Part of a small language model's weights: MLP 768 tanh GELU, LayerNorm before each block.
MLP neurons of a small language model. Each row is named by its layer, matrix (up: input weights; down: output weights) and neuron, and shows model dimensions 0-191. Each number is 128 + 32 x the weight over its row's rms, rounded and kept within 0 to 255. Numbers have three digits each.
Before each neuron's rows, "fires before" lists the tokens most often just after its 100 highest values on Wikipedia text that the model never trained on; "fires after" lists the tokens most often just before its 100 highest values on Wikipedia text that the model never trained on.

fires before: "3", "4"
fires after: "1", "0", ";", " ", " |", "9"
L22.up705:089189187151150114164127104114152124124107155074110136145092075158087112142074123137187158133157189122058164140166150156095116125146121117109111122120150121155165168163127140116043150089124073155032123090133141076102168085095138105136208108139107149135149071155112126119158150117094160099128140070125126109099151071137086123157113170163112114152115115141170148126118184066111156134150124134183110158136123122135101153164134064170113082164085110099140071178094172132126095102147107155051186167134116147132103138105112152091067172133127115149091131134137191137088124172138175087
L22.down705:125133117053157116156109176102143141153079161109122073099144078115135139080115112164143137120116167108139164114136107096144159121185134112130147146113118150142136128206133122100164157182141097147106115165123125096152091124115140152140142161129072178115177109062130135073092119141122151068157097079112124165120181152158148153143130133157126103116107162097058133203135149104069165078182142137148136109182064170087134143153116051161082085153118115110147046064138151163094063123128132071113216105095145172139126137096073115109155100098102163142158177169171113139140127173129133152

fires before: "|", "s", "hr"
fires after: " |", " "
L19.up214:137140124136119168200154160121120108108087172073131112096126126125085154076116097085198112128136180088120096161100146079066158118136098120120199085163144128108145170160101098103089096134118159101112064158087130124099057109144126123135107167077134140110142135117095147084163116140173117083109141126152108136162161103122123138083155132105112152098189120168104189142132098179127158169087096113115127124104130080174181079080118159155051206124089129148152109113172135167154131116141177164125124195146068146097137140175089121162151209164139088170119110135180104098116112099165175101
L19.down214:089135128085163156174152099160116101112117039112148140128095123121097077133195098135152141193087075113165104048176102104129042162142185100125135113168129127109100176087120108081129107101134142116188084142133050111150165145149131146131122119136228123152127141132160145143080116128125106133198127120118105138161132130156126120097154146228132085070141156111073085134126145064128091132144098166084141133094149179139137094104132093152175142136078124088134164206131105093149140105088151145117182156104125120151138136133178159124119134146135132084157127158119140158165054150135119127

fires before: "==", "===", "In", "=", "The"
fires after: "\n"
L9.up759:082132181093061180164063149121134104157155150076123102059120171198117150166085142172165096137146135180108189112141093100101147087088143159133113172120168176064179171104127156101166158073142144149148118188117146126062111162121099163170150093146128124057081126152090114138165100128127065150132134163142143104141162077071143096130112084152153098120142122129098164140147141109195069109081103122123158161074102112092131136126168120099133087097115139158162134080116110154192214135146172141164101122132084154135125128166108121117103127152136120148167124115162087093109114158090114158
L9.down759:117150173082071097150069124153111126119152149091165094131132165148134140107149102090162175117145123155105132144091100078147127064063117136112082183170129165164141223032148140087151170107078143154142133111102100140094140169136115168184143078113146108124103105173130137104080118133093073162101065152145125191110141127136154162151118061139197136118150161097117165134149165122135096063162172113109178139132113123073141133140144147081121132111080105139129105135087160114143186109087102090111180131130120120166146095172089091165134176125114156211155134132116127100138141176060143138

fires before: "5", "4", "6", "7"
fires after: "1", " ", "–", "0"
L19.up398:049129129147149104138166194136132221140130114125186082125083119160155113087161160116141053099079144184104140134163101132101087113103129132104138162139112094183123131066146152105140115163080101150094146093083129127093087115137120092090101158162215134110125117085072141086152167099137175121127118146108141140165169080105141156123154140118166106128099107204190087142119141127120136143139143163154105156112125123194126119092133061158106190140077130060084117106132139149159101142150158128098096121153052116163155185132146135163091086151138164180134160132137110081057098128114160108
L19.down398:089146155114100116180134175073118153162143089160143122111110092129160094084115126166149101119130183181110157157126133206147120158130108159084122128116136080139111143157121117108135159158144122154129038168158098029133115141132151158078131096094123048104117096125153110087169126105196178158159104137124107147098135105212159192120096091085097091160207146183114119118130161150173102163139064134073082102124162146127143142178107117137081116124086135129109116111117136106076123081166070116079084163161085139116178178171126133111168160149106127123096126136118171150081151143115143119

fires before: "0", "4", "3", "2", "5"
fires after: "0", "-"
L7.up88:091153107156132180127143104167169115161125080153165136131093113103077169107114100149113143101085190133127120140104079144150140115113150158120109137127126105172110121112081123156074129103076166108098120093095162171130136160087170109137158128124118149133137040111133136079150174106099157174147121177108175127147144120060094141116153134138107127150125098139133135160139183157163139146031167151158206080143163115094138062100130123179105144105128098160139074119107171127162173159094179164044085099166150113132098149094093140117133116070093077199157141139113132064054140130157177170
L7.down88:117186107091105141143108171148148095089224108113243138101154123084119158141137091127130147138103117104122137154148061119156129119136127163153132131115185124126116175122117111160116088113152191056173105039122146141132108178116137110117139121100095090122129093075129134153130159159051134124151163083150091127121087123134072119063129120154154118094171130130176193089142131138189188138122118166126124138148110117106103102146100129142105137139127184082151119156108156170129115178111181089103120174088168154091132170093122098095116066099094094134165121105099165073123104090175199150

fires before: "0", "7", "3", "5", "6", "9"
fires after: "9", "8", "0", "1"
L21.up438:140133157082161170147152059101099103154128123108230111136206072108132166165168200149121111119100174103088167105139096117127130129136055097095167167097182114105138148109123094110148122093095153181111083058129125149148131123120155115113089147088162111121152186149106105122154110072064149119117183128170115143112113117110107128105143100144178187034183109160104101141131141144148071134156141095119145168077134110105139148092087116147112117089147126165087119118140121150080086141218118148132102083144175153094132098102136116097158142204149131155146125087081135161099163129122109160
L21.down438:126095105081168071106152159110110149154113142111157101137147122175130099111099100176147070137160078099091157105164136157104161170136143177126115100112117118099160093169152135111125160120154108096125156071185104099107122134111148110094165112149102162090176158055079101117114079112141113106144187141129158198123100152158036112126100182078131117152136147096203097072120156139175133186104201154110121117066125122099136113162125126144149135109108119176213116118180083064105088108158134132123143093107111089114175119094155094084084176149153188143161174112095166141153127165101138149

fires before: " ", "\n", " Democratic", " Labour", " Republican", " Liberal"
fires after: " "
L7.up523:109111141182112125111154059154112131183145139079142122061094136196117115126153127146096107098132116192138133093056127059159127155183127195117088114118104142068137166133164108094121106114151127099128091128136165206151170106171127168196134067132139168108165109119145106147113123118099124136114083079116181169111100120123140145129131155095113154147098096177086176158150141173150118162169173116158120164160127183092159148111116100139130094128146133101155118120115070109146122075204112114084072077078109103135037187133097157180107147087134062149100150133113109139129107157126080109
L7.down523:093120120114133102130116113179130158065214106161178111126092117157107168091073151150117099148151157107130119107183124143149155158098157144133112114134196129079129056119103117125135126183118128131087065155126110131141155137153173109147110104094142124136154108134131109153108062112125161106130111066131056148138142161136154038144169167116114117093109164052154142138168137166167105172088137168118201186163116147100087139138085105118103035190140106147144124116191153102106125160205168103175066088160137129126099153153132120173105144138081089098122151083098103131104121159091127137

fires before: "\n", "The", "-", "In", "==="
fires after: "==", " ==", "==="
L8.up380:160128132101171101142122149084089121137103102140115097116139154079159088101148173138169129150129146171106155140084167068071134104096166121155095152203131070101128163077151080112082172074143073155092155127083142110093059151114107101170121136088179125082077126115153191143130110163151133169100138151161094161134167059081131078113086069165113137175100118145075139138114119103152122129056150124136150158142162141069133149090143177100142117141141142098147143085160140115191119152138147105161082112157127123113151140170201120072123202164181122122154124138186142097155180153153143155
L8.down380:136120145083105134138138120129160124170150176124208123106138145074176101087119127097142169085096163122099125152121157108132109107121097108155140149180144081112159188065118102107120146133086109137142085124064122101089114154130125192121156073108159109085157109142137129083170113121131144151120063127143135181130135183162078103148143048146147103088154155139106123132142146033139109057158148094156163118120169156076110132150112138156162107171071118108121166136114149111183182121098143108109150071161095030165143116119140127073143207127112171156169134112157095065105159166148157167

fires before: "7", "6", "4", "9", "2", "0"
fires after: "1", "9", "8"
L15.up62:129098101096114147158152120119102144137084128147110137162177087186124145107208112156090085102189099107191085138103031144065124132147088086100164130101117119135122130094090133127130044104159118183098087117114103091156109135126133119154133178084128184110118111147089102081175130091081196177092186150115108119080129147098102087162142140127143148121182117154071143108195158090182155111141145152138066203108109123096156121129084145108134135119053123130076106123177125141090131146151167137137143137155094207127162161097114150091124169170094143136166131150119144144134108135171106116
L15.down62:103187195129101063141188114107161137096115158123194159163103118128114108105186138139173122103128168055164127152093099087101130101105084066111145140076116069121098145121130167133142137167157051137147180073116200146117101181100120152122111104102116134142103130128108180119140111089104102116110191101215118163142084083130070098145097075148164070128114124121097136115142152131139131204157142174135175115120054143166190097130103120138118099176144134105145149108119155049184136123067128138165133143177131124137127161111122185128112107175103147098120133126135170120101087112151119130

fires before: " |", "2", "5", ".", "6", "0"
fires after: " ", "1", ".", "4", "3"
L22.up129:138165057146118126180123139082126135156102131046171116069163167104148163138090120100149096112106122115118105107050097143082131118147137113138129088148140160064190114122168181119115106127126126111105141169199114178116130141089171184177135132101170112149129114142145122080119102051123156156141121158107144108082095121133110142173136142088126094187121076143127169089128145087114074138097090173152143140103154158149138080141097166125151129105117155144146121174169147069202107080183100122142133125138126102148155097150153179150098143207142173112176085082115156041133166119072085136
L22.down129:064125156155120176076189122132090118074118156122071150123119167130139039133146059122109141127111163184093150106119166159138153190128131126173150156212142136120115146103136103074081133150137158114115163129131133088123167127150134167101082126083109103102147143146078112164139099155086059100172100087158142083094173136099090110174140173170117178157142107120053146104123134151140131161067136160101174111133147082116158162106088153171116100163152082136135140076114175087156134149083139075169148124132112113131135188130037088130102135114151121155093134099163151131162089177152119170

fires before: "9", "8", "7"
fires after: "1", "9", "0", "-", " "
L12.up723:135103122148115172173186138117072115089119135127120110106123104113128112148114140154121106173060134112211121081125085151110156170182104085126184067115188174112200171113109151156118106124143163101079066135139105161181119166132127187113166166152168156140100118156069100117140072127109171155125175143142127183117137137137136083108092045081119086103109117137154136117138205141166123092050137163110070123108123106151143100110121112119108124158087127189144088232104152130126139102130140120136077127092135118096128114122163121124126101166107141141063096118127146105113136138218160146
L12.down723:095126135149104107151165118111155143116129180107066215145173115138156121137170154103140140130128139145132181056072178155084098082131108159157096106120081128101089187123166146133182126127124143123141172094148081093169166126178092117068188158110081069186128128143126123185101133153109150133147100087130156090159126120118161067138160091169162074149130092162114107120148102075117115129095094204123092144139115093140139124129105093070117132107159136136206089083109157160091118154154120075170099152097085115128192169153158086152071149109095185103134154097109108108108125116193112142

fires before: "==", "The", "In", "===", "A"
fires after: "\n"
L7.up47:107152187065129098149130173119142089143188169102156132126082189110171149161123154091099142099130140200071194156126110135125121119156117174150165158145102100057165162093101144085127110138113100186121139089100112125087092150144189128186144124104176099074135083198159131076070094085179125091068116133107177163131189071107120123088150070112137111132130115173110140076151115158122123090070134125150172165054168133089140134122133099064110114087129119106143088115142099132167138140148140110156131151135115145127201118120123180065116163141129129160135163151130082133117111154102164132
L7.down47:127144144106116159146119117061097130156149128086176132170152172141173167123114130112168096138119111239108182126129121105140136106105082136119104115138089099143169219087085138089154090062121081176132124104133118143153100174174172145116145102102128103115095105147161115090086109116082137157159078162141149161134129125105104153106139000174184116117107096135127122130130146141155091073153135144135171169124164155111140136111110115098115162130121091125148100044084075141149148143150085120108121143113138108148188101161083145094115180119125122149117170173161127126166107155105134169

fires before: "4", "3", "5", "7", "1", "2"
fires after: "1", "0", " ", "9", "8", "6"
L13.up168:084156043122152119103159177134155184087206108166149129144147150161068084141189174091161113158103170104155125085121121117069170120140104138104147170149137126132137107081166161183103112096191093161087076067182133116100131074130142136159068133089152166127150100065157149071147155130106141165126142173115162112146069167133132140125148176121160109106107069153135094108182096133142131113088134119135120144154113140139164098204138082161131139139069118134055070079156125139166122141118091145109140112139077113109171083132122103122118164082126145146114161176091064153113126153110145153
L13.down168:080168134184149134084129212055095124168141031134156128117103134184146141117191135115189085134105184161186156131152105189130119124096168098086198099123084092126146119097146162163125086089144127105187122189100146102152152132139135124142138119081129157076160153205149109144133065160102136098081173143128094165151115146167148104134129101191087092081179088123182112092105111089089127114123120107113138129180119126114178146115138109141169139108124164120114136100085119134094125142072119082071120104135115129144122106070133152046136155146175119140073135133097132163113127135104147120

fires before: "|", ":", "\n"
fires after: " |", "-"
L8.up111:069123106083157191164170143122136117154123126048159105128117166122117143113172092149166144167113167102116121104170078115171145188101164162078110109156127154105152134154147075112100162146162120077159125168095089115173076088119132134132127136073155163123117168082141057202175123135147078172101179110155123152125130125092138121063078135088120127146057124131131152135142142123135120092112079106153062173087133136196133050168139141154167112103093159122127118104162137096182189155129139127108129125081137180131088100165135143134110170092218112087156112116088127083105121153136109095
L8.down111:100142102159095137163144142169079146155085094110173113098198140141150136116110108124148167161106134057175161133114147112154093157084157160132149187162125098118156172075093142068085178106102106120092117118107086189132135138085148099109143087136090155099090081152135082124139144127135102116094150142153136122117114163129067091104140147122036072162119142163122174165098167142123106154180056202146099080129132126177088096182115162140180148123105163093142111165109201112145128139127145098210125161117114168164110106153139145094060132089146120117111084151111133188113116080148185137

fires before: "4", "5", "3", "7", "6"
fires after: "1", "0", "9", " ", "8", "–"
L13.up102:083152100090130108112125135127108124123107170109175121147100055166131118060176157127160117126144183094124119120169142163168124134115116114132152125107103127111124138117143159127115134171140168175088100138091132102125083159081156106134136083109081152165142065113099120086190184107104108124097121088137123117145089144107072177196110165152182142098043129133179110111124146138130172096113100125134135196119052162131102084204137067141127164176060167108132072144147148177099092057109124113130093118130093144152148173139058072131124149182168176159124161176130118138111135151177159093
L13.down102:072132179128147112148139206098063177177130119102191163139094136150147103162159088183087122119132123150180154150177134169068099092114092066154139082086116167122113140125149169103088142125131127155130128181155082089131109154168102184121113164113123136116171138102137182081112198080165123132113108121148089102167151148149093160122106136179135076071122112111210103155124178073135117125195118138145108148130147109110186141131081099130104117097158097133117084114091139189121154117110095136087132126123079109133085128119131115104120160117159115103130125145090232119164070093161160072

fires before: "0", "1", "2", "3", "4", "9"
fires after: "0", " ", "–", "2", "9"
L18.up497:110151167130121085112172130116128128148175155096156100122128137076156177181084153097119147119150137086147164144112130107125117145108118103116166055061135144175103147157066103131072094141141099137182089161182079113111130208107111094088078124154120138115150162149134152097116154083151128067153138130171078141136130165108109068076143111160130145146127149067164106155205095129112121151125078075160130137153103177172152102082138095153123104142161143192095110154132191170087119138156103136111096063052125156102104161106083115098123148119122061164189196133144128155163156123114160167
L18.down497:102120094146079123187156128091128052168144109114078081135103097131113127132131077176197156092073156185154146093093101146111139112165184175150116109065040120155141120094105118208166095185133125083144149173124147129159113117106182136118118080165134118103126102099061134171100140132114113154077171112165147174140124139126061098145158101194165137167124156160176156100161097144144076149113153140122095116138091133147157110091102123119127187096093112061138126110134151104096122171158125094148117109125125142103156124119114119077068178142143099144093138159121092165195163137196116161

fires before: "1", " ", "0", "2", "6", "3"
fires after: "0", "1", "3", "2", "7", "4"
L13.up733:220117127118105101180146140113166118180170106130161145067122136088143124119157178155124127105124144106136132133174168192100120110119090134162112138115066161111143181102105100090074126100111176192158019161145084133120104205149157109130075128171198125096113076116101070098163130122119159104078121140165151105123110096151086128087143138146133134159113118106103136045143134159160112170100116147099147116170074176108097079161152068073140158117112185140073148080130105109150180160187106149112127150127095112189148120140150144144090101115142150100157112122160179125126115153135112142
L13.down733:181097159143161140119138091110105087157106109111070131149159115118148115142199069185050059095153154164154113151151092118134137159102129163138100100116125163110090145105114143059101148155157122125101174124137096131174149095139153122066148161110108120128147108071131097152135123076127109125074148107102128137099074114076138135161143151117101133207179101085124065145187104168073176158208145183107164189076115142129144091093134158093159149145144085112133086162099083147149134158150156167140134141123135160144128121097129138189018110160129148122126111129129139104136150065136115187

fires before: "==", "The", "===", "In", "A"
fires after: "\n"
L7.up241:098149198072119098117114102107153106171144184088109116165148147082155092145094207089130140118137125159121108189105110098129136102151101132119114157170108091077195178090133176121171168127158078157078104150084139171062114137119191113172126087113143180098125113190155112134091127118166109134145100177175085136152192046131123105098148078157152117095138103163119156082097128129200122152132138058143171157073138081110118113103111099136101107126119130121150069108142114147171129130123092091116109134111113172155183120111142127086086171177166069101190104170152095131123128121146118106
L7.down241:129152123049091134135122129097145103142154137061136129186129154091141144102144130101136136095107101170090130132147152082134138132111125104086106134162125105153139242071145128127122118130126079184143128122136061138125133163179140189150224124130185119061157067136203156091077150165161138124117053160178118124104190096097103115103122000172186104149146143130089146101147138109187104080192128064169148161086141122105111139138124111061148131112117103134136136103135140124110171160126094098153121137122118112131145117125143173120119151075133123130148151132133124115113122151149121114

fires before: "1", "2", "0"
fires after: "2", " first"
L12.up667:151148120181093109135177121190121149166189109116157160123150151123108155085089168066135131108060141146119153173097146134101104110165113104153130099083113115144172140072128170071111119144068133171141078137148053160158159092111075068140157207161088119176149137099110123110170132128127149145087122161157116109099132132120136142136121107189171132095118089139171121112090178113213152107136103138127154131143136115086102099164141144076121129156054157080098095111095072154114113224160153160161090138095150079124125151125140099138154125140231105135105129143142149151089118071115116150
L12.down667:205136102146064077147214134033154164132189102149127132144115123137110130128099183139069096114144113175164172091133156125143116118092089120189137110124151104153121127084187141132104165151167164086134144078130082135104169155115090136046161122171089133182168126133094138061063121141160144118173130085102196133112110111157120134103140121135144146139154118135179115109127107175112183172102117147114088084116087122123141203111038144119120113137089143124108110123144126117129131117182108210116135166146110096114123113145134130137101086077101138122120137126185161169089096095101148176

fires before: " |", "|", "0"
fires after: " |", "1", " ", "|---|---|"
L13.up24:163140069122105142148108120155135139223146085127191108164142080186131103151147117096112101141144082135134101169187171110174127120127074087142151136089085120066156125115132100098092138132110108136082167136113116127190138111141105126125159104152084150124207121129157150137107117092159170114144151113115147204184114178124136120089080149100121169108115087105122078182163105180100072100066121104127158142086103148103151107125118094114051111144118104122135166137122119178171132097143103135153084187091113079177138142144047105161092076191153077186109129136095152153114125145184149111
L13.down24:126153106068142141078121152140164117130080075132063119162138119162094125129170043134140170129135086172139177151146103136118138156100155168105145165120077121091136150121211114105141101171146126116165164126118148102112145136208141141086137143086095120128079146192137172158076142183170085114138150147166121181145129156149170072152119139117087108195155106152035090131130134146129108129162091102120175105097042077153140101181093127142088153060089128163039153128160115190131104151156162094143155118148124137139110143066129126109121164137122123116126079124118124114103174086114120130

fires before: "2", "3", "4", "5", "0"
fires after: "1", "0", "9", "2", " "
L10.up728:106162091152157131084158155134156163087134192073163134117171149156133075097146144126136171143147144150129096130141133177089126131120111109151160124131085148127079086090053096146174104125202137152144116087081145163092119103109089134164143137080114173103118091100137116138188156099120181147075111094116079146088133112059117105122110104091164109124121077094130128097101158066118153151161162142188089123142082069107141147076079142111118145082061151138125136233174169176162134122145121113159085138149067155154122191146188153089103126156111139140128107100146126104091147144181173098
L10.down728:129111209097065134170151098130071161156151110097115156129068083113115138120069140190090157100070147138120132164134147120135110075143130035167120197183188124095138145105103144092196140102164133126193086167122127120137127164116069089073156150112107113104133107130144172124114084088173114107187111086160083137171116112153072076168110116134149119129145099199092089122144152100125138139164068173137106076092103163141156147083112118108178130161130145066119111125118161109143121153138152085117171202159111143137160106118094100131135075160153115115099156116159139115162167112150141162

fires before: "|"
fires after: " |", "\n"
L15.up204:095130089104115169154165101078097117164145128150219061120169102155130131089108093158139216129086080104137132130163134152138153200140133123144095144082044116058160117105066090140130108154178093130124117158116179123147081107147110191178083156135108077126160119123106156136138146143201123103172133113141158132121092121160104110112133090156116126173097114118143124133160109105101099173105079097151077136143101133096137134163083102132161103118059106106173115093162106177148138145147120203133115170164116079066118128153111136136141185144156141163183138145138098130175088139203109087
L15.down204:131110148106110100128102130095142108115110090128173170170175111188190133124140157117127140134094152066137148136155185148141072123106163106123138091164123121143116219051074125095118104112198088115088143097136122160123102195148157107106215097158108085216156131108127171086085105144133138155115114098068133122080138101114096097191129171126123186106190184149018121129097127175138116145150092127165091103089086117131152074124134130169110148099122072111124096137131108126152169111148114138189144125154090061136127142132082135109102127149098148094143174136136143133134130136178146119

fires before: "2", "3", "1", "5", "9", "8"
fires after: "1", "2", "3", " |", "4", "0"
L12.up668:144136127149183156137113160107114130179167095158128090174137120065152121128200096145114101094202139164111159150121167101096121144158153176117210096062116102142129147158163167102114138116064130194149162134125153149076088103130126088127155110114125094053159086192039110135176117088121165091101112121134127142074097117105118115087119117115147135154117112154218173126102071156155154143108109137092073107137118124101166115138138117094106088144112204159135139099175182111161049132126100133098088134139105155132118145126118157180135131107130192140109110202128134193125134107121144162
L12.down668:100115135150134102132138112184168121112119165168110184110127147168106095123145113146149110133099126154136134088176124172153109129123111092212046155146149070124070173066172119119112160138176159106158115098135114093129063102142124195113135128177169163201135148108070116088136123050157114111110110050125145084145103113117105121174138055112172136143082100084102093188093207089160129121137116135141112154158115156106089160183098102125158159131090092161101128155178070134113121160108167167116133136111117151119178118118080165128113113081145123096211104139087133118137103143140106167

fires before: "|", "ent", "chi", "c", "b", "gen"
fires after: "s", " |", "---|---|---|---|", "ox"
L12.up45:110109065154106164145127120150101126132214131122162111088141141143071128172166147178133090130098125102102146113043157132128170111178145134130080133171180128133128142076134187096120139140104125122083150130129093083145138147140169146156126141122100161124132073152201100132140094115072111162160139156107143137188130089074176151097127070152070131073105167141211122147084123164065138147127050106170113128070107119125149084137145115135128103136096118117126143162170129130125190166174101126100108116157179094131040102145085100149124135147135167157078148165105144186148139090136150061
L12.down45:140095125156068122124186032155149124123064098151094116151128108162131101151094091107140146150077131100144132120176097094143102160163173147138123112100159119131186163118155101163153107132071104143105146129122108108098140115123165086121178100128144153127130101211101113104139128170142111128135148131136135160156137154120158081165160145129081142132113169117104094140059146146085098111116063140100192114135106120129118144167103136103063133155088145144109132159127150119087130104097050154139142128086124103179075083140106135124115192173224092178073218180167129109208129092169154107

fires before: "4", "7", "0", "1", "5", "2"
fires after: "9", "8", "0", "7"
L7.up57:147073159128076158149146137076134114121135101162121127105147184175086111142142141109135128184070141092185075133105135135136155104172126085138198116128138160132066184117109065134125022085105124126149108105121128070174150146127133105143054171131171128177113123130143120103153155132075112112089145168152206154117146122134104161161094166133116149093093132095134183181181116120173096187100102138123177137123145155100180119110089125184137147145071090115160145106094134129138133177182109119125120163102130072080126086099079147118107175168152097136148167172153109168120087093133069107
L7.down57:126129166093096139076152121132130103130093162071120103141110134131133125111182158171100113109101116121171100106074097111119110161117099078139113138095134124121076075109173121223141086178139131076110092141148101143155163116136146134168123154145161112152145167133106102102175137149072101128094112144160138185120114093173118187130163104163130131073190106134153158120136103118169093140113153210108123098144147176083192084121045147158144137191094140181112092175114158048128120088131108131139169092129160130136119094119089171057159132201158099094137144054155066129164124133114092146

fires before: "0", "1", "7", "2", "4", "6"
fires after: "0", " ", "9", "2", "1", "–"
L10.up152:107122158116104060124194156114145063139104116193161127130155119140129174145118153147128115112110115045154102114124195117152148111071152075140134119092131192110081109119098078121101129134180090146148126146122151116144143170169128106133102133101176113060197079170176084104156120057138170047169158110127088132104129118095158106140138115208170095155118147089112163100114171110157069200097107131182143148176183177149153105101092090148109134132153166121166151102118135113064103122191148100140147089102115126122137145072128133111124176142096118140147145149116159106191137118093164130
L10.down152:111145164104064155124201119061099158120133127101137089084186109121144166144150152155090146117105087137176133099118127126156129136100149096135160105078163138066072131150100143172111112117145179132181090116164114077158099130147106101108167132148108081130175091124097149150159152136121129167131084113155118172148136134131102125106134062158171093102121097127128185090148112091095086162169166102127164111147116207084150128048144093187136085117180186147145102119077159080108163155130100171115121118203116144102128174114080208103169148173158132069081149103108143110061128137147144122

fires before: "\n", " ", " −", " +", " be"
fires after: " ", "%", "0", "3", " Round"
L7.up402:161168149131100106122150115168124170137143073098059172143131154173139144121138145137075122153128137174140159099126181126101153193144103092162130147135117186078164150169093110097084149066167133098032080110147122121110176111129155153100075147103183102160181159097142155146145084138145171162074075169113128138173110099121078157179104119150115165131069111173189154159115111126080103148190130133154120099141105136151108114136075140084178064067133126089148115103088098132055135094127169170066143136120161139132120097197110123094101133138095098144122145092115109079138120145155138092
L7.down402:100138087082177084120101145108147074131096124146210108139156101089138110115079203122116089123122120105147074149184156120135181121103150131108107138129119179125088146143179176155193078190065108129143084190115142082140161104072191145190125118121149071138140143141115177147137141102085111159156155055124115075121049103113169104137105126126135144104130172146085113174131112123145186119114120084114146162161125181135111164112150191100164170136140134087144096130122156161139084097056094093108164110142184126107120148113129094150133113102175166114148078182127128147143121064109113145

fires before: "0", "7", "5", "9", "4", "6"
fires after: "9", "8", "5", "7"
L13.up171:144129127121134107131107121142136187157132132147106128126112129163116153133148182102136084100107162143081088150055123106113095117179090098160210106149159130159106116090141097145146115149163090125123146161086125136184112125123149097076127189104096129159064130113143170148173096078092127092104130114083100160166092091140148145181111129139186075118133162121133123095210146094124117102125143117139101145031141169141164149123162085116143159076116126141078175127193161156112086165116155101136155170096096110184109118108110232113085215177085082134129116102139069125071120141132130096
L13.down171:132168148104122083110124053124199139107129107142108162099142076142123132110117138136073170124147119092077119155164223084124120160077054125174108115121080093115074123048141075202146063113117116158162167142131076129142141132155126109058128133107115115202141139091158138176163096066071161083205118110130157153172133114147124158121100138116128123085141132168161155124148191098174180140102152111124081165047130178097111112149124100184124135104129140126125122158138135141139164152124126116146148185122131079175098129119118167180133117156125167122119114099118148129150144101170104089

fires before: "0"
fires after: " ", ",", " (", ":"
L16.up151:135115118184134147116090099107093112178165101137175146140199121097103118170088079091178119158183093149145057182137095098119081107090055085120170131105156089105141162117140107089087131143150106105153090106089133135129121080156213193157103086164125165098141117129126149198130126110141152147217138092167127127089161103114116178104117158075158090199118125160137087126188165175097144128126135089169128072141158138133146082134120075127115072171111096128108188109156068121124100089121106102117128119138164154149144114130121105142122143108121106212143120096104145131095089162140092099
L16.down151:148101191071167155098115121162116142153060153127174174105202096118132103087120045143130098085119099099182128138137135146112088142118126123106162091078149120081154115157221153070114157158101133085113120150106092142100111123190085140115200086157128178088111150072152154158120098131180176143200156139122127081150189138156133125123095141095114076172127090139164130120100134101110102139165104130136140080097171063150133129114130129125151085140078165106107183135130104156138137138094123120123161126168052157127185108137117155134136179111133103183120074139101134202080119147099131114